{
  "n_layer": 9,
  "d_model": 256,
  "n_head": 8,
  "n_kv_head": 2,
  "head_dim": 32,
  "d_mlp": 1024,
  "vocab_size": 1915,
  "activation": "swiglu",
  "norm": "rmsnorm",
  "norm_place": "pre",
  "norm_eps": 1e-06,
  "positions": "rope",
  "rope_base": 10000.0,
  "rope_fraction": 1.0,
  "qk_norm": true,
  "attn_scale": 0.177,
  "bias": "none",
  "tie_embeddings": false,
  "parallel_block": false,
  "extras": ["capped logits"],
  "init": "uniform",
  "init_std_qkv": 0.0383,
  "init_std_o": 0.0,
  "init_std_up": 0.0383,
  "init_std_down": 0.0,
  "optimizer": "muon_variant",
  "lr": 0.00168,
  "lr_mult_o": 1.5,
  "lr_mult_down": 2.0,
  "beta1": 0.95,
  "lr_head": 0.00921,
  "grad_clip": 1.0,
  "warmup_steps": 131,
  "schedule": "wsd",
  "decay_fraction": 0.906,
  "decay_shape": "linear",
  "final_lr_fraction": 0.0,
  "batch_tokens": 65536,
  "seq_len": 1024,
  "doc_mask": true,
  "train_tokens": 401800000,
  "steps": 6131,
  "dataset": "wikipedia_en"
}
MLP neurons of a small language model. Each row is named by its layer, matrix (gate and up: input weights; down: output weights) and neuron, and shows model dimensions 0-191. Each number is 500 + 50 x the weight over its row's rms, rounded and kept within 0 to 999. Numbers have three digits each. A neuron's up and down rows have the sign that makes its largest values positive.
Before each neuron's rows, "fires in" lists the words (lower case) most often at its 100 highest values on Wikipedia text that the model never trained on.

fires in: "at", "on", "under", "soap"
L4.gate140:534516374508480448491512509443483559509535481484451544541523566382475437550543493480567574544454434559464583474562508539532477522527544519424501472466464402517405395492590486466504438387472465502444505601530531492488505582539508527572532387463590507486523529408545546528467549595530560464440465455566508497455549396591441460440500425519571482482420566501589573580573434511478567433498536559470450490447471500551550534452446469520525552462456546455617593522516473536488502498442468511551521540533559477476438493517530403456466499544511512558521558470429453537472508567493474526
L4.up140:452518469506482457508476451386455502433545439415479497459618489589404455537471475467572572535516505550487514396528465477461512377390549569526460498425472485526481513464519472533510472535533499575473529501492497585490595549485472533582459483495511529504513535509630546524487485438445535452528488538515515458513488496513496541480413533369558368440502537439638415508522508436542536457504537513525443522457371505492579471529472492449452550553559480519523457508443484433518487451436521557456516567562487484477473515453519479383561575515483488463569522517536509596529559569556494553
L4.down140:583494456484512441450533559476502577587462450463499485486396492424442560511463435492478523539483452478542490480524393463523446496498532517462570478400533583454454532517510467494566499551503566507451508525480484504538461528362556461515467541530453538459493515380454467558499561509532458567477461570526516447508563521421390545462447482577483519523532513440569411468535569569487466466578592537476572464603413536505423381575514434515485510471543510501442450512475515411505545488448506511511452504536490509435501406553544483513540531456499567488403592561499495562599559539418536552

fires in: "not", "never", "well", "less", "much", "already"
L4.gate772:562426471415448490551513506568548438370496439587475567598463492480520460578474541514608502515557444523487518547556509471460481570534531588480505441442502534505496557396488440450475502473489502473529520466571481554497598484517577470471536449492482600451486525422536526504543545455479551513530502498496455491538545460543444522414516493410507505532594450511409538456486515441468495466522470484552474527438546448550572566379512459447497403443468514494584483502474582625559499556513505481508565492564393509512532453517539440532461508564519481528438544546378550487420592510513550506
L4.up772:574320453383567548473515458451437611498494526526443534447546481522441503594399517563467486492445567465517571550483503513559486472506481459457540516412500419587454495521586513449594528487513546513551555495494454494428531543554503565547414471476492461597463599537389488453512470482452484494456540562487425523497517490501399543552444464512495458460469452549426533464592514462584481589449589585508483546548498498526493480471517469475549478431557481496529563556469541496520535597548549481576641572446458489502556516528502483444559509493526487536591442484558469512537471457559497421
L4.down772:462512405450566506448592511509568432527514474436459593505522587452533401519461511631547447536601530520477474460570492590496530531504548570540575449592531562544509530432504508483496507530439552475589509474414534519604532473503619511575472400468466579444530545475470595455509545521571552508538466482424431462476581494486478419444510532509540502558489523503446422500492475445538510477561457483454493500421534516563500493478496437463523471459477487490473514537546436524541490583543483509519457543537562482356465438502552423510447493500461567451478486558396553456507515495515375508

fires in: "on", "in", "to", "for", "of"
L4.gate1023:435415514501516540445570540457465522513456572503537533468567431516573391482507502603485435444541543495535573436510521500585532491612455557462478600502496525524521544509565514600479511427567501560446522513636393504506544429423464497492424469553456501491544488511582542541462458514499451506514534444566522539585452535503594522356519526558550539493518530356448449430472542479515468548507436432524446504559472468490495478468431468495565485508482479523460525617497533454613467405456503480342601489506450510462497595513475444499502522588540552472476490401472522446516475482429498533
L4.up1023:460504457466481477466504550491477511503548465508471422364512602477590525437479462511497588565552537490525553544464440499562507524467410497453525478513526508434558602559534496595552499439466491497458537497492429535503460423517549561547418499498419456446484481474460401524520458567384415553494469413573466369455530509494515455515510573506590561453460504465498395517480427528445608545430529567617485485491496495443569506522526482428549599498445539470512384536504474475519530478451448509600605532456397507480477499521451476514538458477519493545438499419526591418523478482414452528
L4.down1023:426496548485575440421570500502455455549474571496481520393465496475518432402558559425496500490443466553428513475529489560373489469430541392488444502461459569460481525490514567541454510474537582545496508544604459489485484533475544509532409516455492514554455528582456478431594463486498457536476460470487481525519261438449540527535529551408462512602477568454453427519458585460447507546483476511480506564526524502511525617510485495536525543582432439575536449472567489453560556506553474520563499469440497544505383582555424520543531512536560542450489565464499507472443510498531411428

fires in: "at", "on", "during", "from", "in", "following"
L4.gate72:520510467512501468562448487460524510445541572544478422509452426570538490566440531479513525525649564444479527442470475552541406486497509539505478522555471575351471587599412549459419419498519486446536539456476487578476439533515533469520530528483542452476505412517507491485501619578549547501504511474609507553501401494517561431500493550486520505514512400465514440553597521568539460571538456520557501521571469462523377539569507543514553561577404457456466503385523539392506511485511564516517516512608490430516501552470379487525553494489493520448613527479529498447437436540515411518
L4.up72:428433504488529460468548540297484514513537547500496438549532509496505534586567511491539460495444602443450438434458447374568522437468556471501450539519435511499515522522540531514413478512590560498456585393472490564507581399476397552529501527534445556492590518546484486476490583486494456489561534611491530561445433539489536462491380455506535573507548435538533566458575515511472529445503529499495532428426455491546570482504540482470460436542531545529399460517525455534465525565492552442420528484477438575487455606567514541515479528520505518453472501499505484453451500508504504517
L4.down72:510505521467475473481449555477551444554481532414484415459491412493540448468500472564588488497517510538391530442387427455466479507511480530443528520493525463535472521482512511525541544489528498500525453406590489424491433471467494504586521507492506667349558466449540520488468447423562494552594528504393566436518393423431506447479453502544572427578481550527544544505472557595602577494503557507441550426459435537561558478443525595585548496582459532450514522506561533465556573466546467413450433542482472523471493508557425521632467525494453417481445459515525482546450455465481498449

fires in: "with", "by", "to", "behind", "against", "of"
L4.gate503:412469574520565475539501464545422564436448568547500471506457506517434537447429473529478537537536530363441447490529546567511591416495413538468524516491576498525498511489481553626425532423489466623510512492490521434500510434520446484408506424510482497457441579444443529447527526610449574456565445585502501511553484551517575580544585551568448542452512529468530399502450540500362409514557545472539505484525444502505486489532455544541579482532411534505437436461552481488518450579488530519452481566375467500462427445618518461558455557513458518510490535529493554526537568545490545500
L4.up503:437464538535461479589416509516425462596471572567544519493586562458473508517479475517514506495515421494456538517505455381500510509446412503526572537572459573479529570511463599500469467430540495612425495472604567493560512495456433557527443423396480519418406439437516524455429513532445558501551478553499456483456497498487518503516544518584481622470484448480465409450558533539489522493603457505542506555518560559558565423447452512498506496586452551547461565436540450460477464586446573506475596505479529453540484517508459488561433555503543555455570438441493533488537467485448479548
L4.down503:494543574515506459521521383536542506567508489484494515477433500522548531444460596520534496439535392586464543465452529510416542513391466480481499526579552545516592451422413608610489504479507603466532466526527470432475502512534503450497462450403525478512503466549473460459502449496495488563447508455563504428456329486448488493475458507516509410555462439476450482561594517486466512512564447552508479438541476452488523491396501493504482386538539499501568550479523497362464563541483537527465429569495517472572539516448489469445467538544560454481431520425416500511483470443488410455

fires in: "to", "of"
L4.gate324:445614479446492522504548520452525525466482471471560411492515442506522446534419550497433548532462530468512527540433594514478493484527493510601499487539507523540499550502525578495601591529436411553440490543495416436525540559431530513536414523534445453582532504489481532520461575453482442468473459579561420444559432512505461609458538450540605542523480516545443509434520512469481445486513608457520398497473511448486496484509403417458520523627546536513447495524500464442535482458434545539522542475509559456523540559496390574585490520500478545456478472460530446458487507480455536460
L4.up324:485636519423518443517523490539440426458515503432483352496554497516454455491452510467560536507413548517447545420457526526402511509551363425547510426575455468511575520453507595539528562465507493588465447484515491549545564462412504471561415513493489476579481498453482513531508465498422527459458438533543463452449428481542524503475657536547449509498527485485508477530514485407441568478566423563469385575385518445625513521484459421530455451388369483446501490540472474430507452517522500512494492470506582458561508523484442502484526509435543497507533526518506501503481499481541550484
L4.down324:517496525515533536564513451438442585508425529535423471452501501428522516473562500492491473445441521437485519479514489545436540526558558505569541554486502548459503598532406526590475316467486556586536617476538462538466455433468527475572499474558431581404510500552483455445468453553565503567462564440475460501472333477525483524579492540465506498495475561445525448490427591530521477537575478508524483437473480530555572475389461425525557339466434558453548500486482521498506541513518505504506539452523519478601378453500542486564549548501476486514417481504499513495451530472540504503

fires in: "its", "to", "pebuu", "was", "of", "s"
L4.gate82:502464535456540535502463514502493589447495389475507482527499488471550518513567460546601603561520540534540538521479396491485419424525509554590470456502580555490502470532534447463552557476541558525549562446418501503489499549520468581508453473431536444530514507518437546436456457547452549426503555490525610499558401488513395473421493488506515432516457539544464444489459587450556607554538538486509607545483466438571534469473352586454578542494448417513418541479420551506608577468524520592617532509392497458446487547486493431557552470443563466528450514567504569553506524601531527519
L4.up82:527401553487554491551492504429534493479380508425498455599493415537502448455525362443561529428510486501386487564542544563501466538506475503536525542534472514414535500471553483499546441546498522468506585432500499430537464464458490501485546469513425517523513427508545534440538514489585539374552462492547477503525422506486419520538494567525524521471458560564544440370570480513491433501573519620485527515531612478494525390476512632463498532575505543560423482533463531575550567383484508469538468424425535573514573490421556468529558521395447502451441515540497451442507487499509579420
L4.down82:372366539452480560469537490510513502546579504576507545522515514462475505581471483480602522434550529602468546447474539476545552465515496620511564528447543493497518440486427484556514484507544543520472572503404474502464442452526439494493501561495459514573485477474554487456535446504483499524494584547455529468487446459440575441523545399416612494398443546384498448516499471483534471582516524468483452602533495450598535507446464606494504486452553439493508493618534366472531556493565529551538637499505497500408487469530552523485471514501586481581522578546404505486520528498521472592

fires in: "not", "well", "noted", "considered", "notes"
L4.gate314:526431475384513545533522496386392493549518532500441468384546461487480462555489528508462508487427512545461435520533481474567501502525491541520451505455487597522476502470514530456542618492512551426548552526507550570495492538559475454517528517484482541563559484395522542498496531569501602492495507553477446373523428536536489474588537502493486504458495410421451540458507473541581497419544480477572527536430479435511498388499574559628551530553422574460527573549581504520498545490429459473472510426560542498480484450517546514440547487524461526509509451492489446531454549492479529450
L4.up314:505488467434516641443485608531533501534483498497437564531476404389478492550525518523474466567461502509598456516505561549490521478509586554503552503479476436501526592510487551554551502503472482488541548412489535491462447473567515497501456457602508578496494544541513522539525566482470390466477571490501450534427458502493435498577538491557400515605491509467480530514578482529533522379482579556551500457612603516492486502486532486470425508413554482528462558487517572412559547605571508568434500455508448515526583539531510465629547529524530391576604509542504411515471550549574536560
L4.down314:456554493483408497473518563462485521487599472501418546538492523497528460475515508532496458568466603453555461499472507479577517481441553477558501504489534460478526517420486434512438526508481498392533479555478556615498468521438450512606445540522572455521481565421566470485532480486476492517422476503456519489510634514551350437550485440524414577469486502498468534528524509603504571490588529578541521558516483479418517574483418529568554473479583422531595570484512552586502462485496572412607459496443551523526561390558531489482528444486503564513546548357483532526529529399553432449

fires in: "although", "and", "of", "it", "because", "but"
L4.gate1016:512438481443452589509437589509562375589570487478524545545516510412533508498576538476457484474488530533517525530506490510476426405462488503493407469427437535389407519470479460507591563465554596470510557474459639565469539503513495450547497447442491449604500541602516480479434540559564521505483412434463441495535460497542568511361417525485563477517565468528531547523471453487422435470502491441454465462514534562562479402484462493478543532449466473496518407593539468498428437477459489443513398545472499499464519467469540557505525563532430464510472597621494520516557579496410541483
L4.up1016:457475480457512550407560552455535431450438589524572546538507476427499481505526430487462471543480436490528498610541592443526433503525566404519487499535515460428421534569483428456528553480513520503489498495567643498481518528506538502590448478498550596574500548526433540420497587485475512491487505453470487584441480502540550475540472456502602469522455474536568553458505498500538416422468518512484504513556584534573486486515450458564570494503539539495468459490547480548413513498457430452539566528502466390528472544516527478515468400435396519636567473474576483503592522324556556525
L4.down1016:424451491439452450495418493540451474564436473439513516539493473446478526513451451498493448384518482465485563481504523552473465416528443526452444518485501508468453557478525459532467508468502492433506462460577526435434533495487403564521508369458443515446419503504525548481476466489465465447498462460478484519480256471499438542470502425591499544570517481403581487504514468482502546467508575551491535524595509443409539467444521424493528470470440595623475540415504440514555450529560447527645451445557536505453514452458544446586576555487563469432492527560460425465565457462556493511

fires in: "to", "of", "be", "been", "cannot", "get"
L4.gate822:484429491509513401560542475486455467445402477489638502526498594462592456614503400508505477430483518539531424527435476584478463494522476499476598503573467479475516438523518536503432423511417573452518597465517488504476488494482468524524498539468489460501528581509428508477584532532578441532536471475530489468569455509595441563476541605520566548472333509533429580420567522455507486576489560497562552551562432405496509447488569531421633496566468421445480456463478482480479484481419499472475567451518500485534475458435412475494466464514502450470500564479553562455587481567465516557
L4.up822:465572440451503492523581499451502528526458454532574558594467489483508445539453440485458412398486588523459520481507508438472531449517378514511565543618422475499411450438538533591491449503490575457466516547425442482452435468563510492515509477455466578588519515517420485484557482571528520563448509491586587549474575474479489566504505573494537535508439498495418501484632592497530470462477499612486528517518387464525516517411463588522529375563520501512537501528510543499529441433434438560443557483423495515561534566499500548532549556551561534542465526427555544461475433481497496586
L4.down822:478492438429507418468508454485383515577496560471537546469443474470546492498503515437516409415504582544391482471487621525472471538431482541428530504530451530482563423540522462502457548486615567467611565462547461471446539504562493550506539424511477518546540522535476444409592513508562532504444454545510519500463351541457458484429528542467607567521521514447443491473569512557515426477572531460586437559488531366618552504423545543504573435512520470505599538543546493508484563502400534448528519462513540545548498493533541569496588591551575465465451534461573421496469491458472431517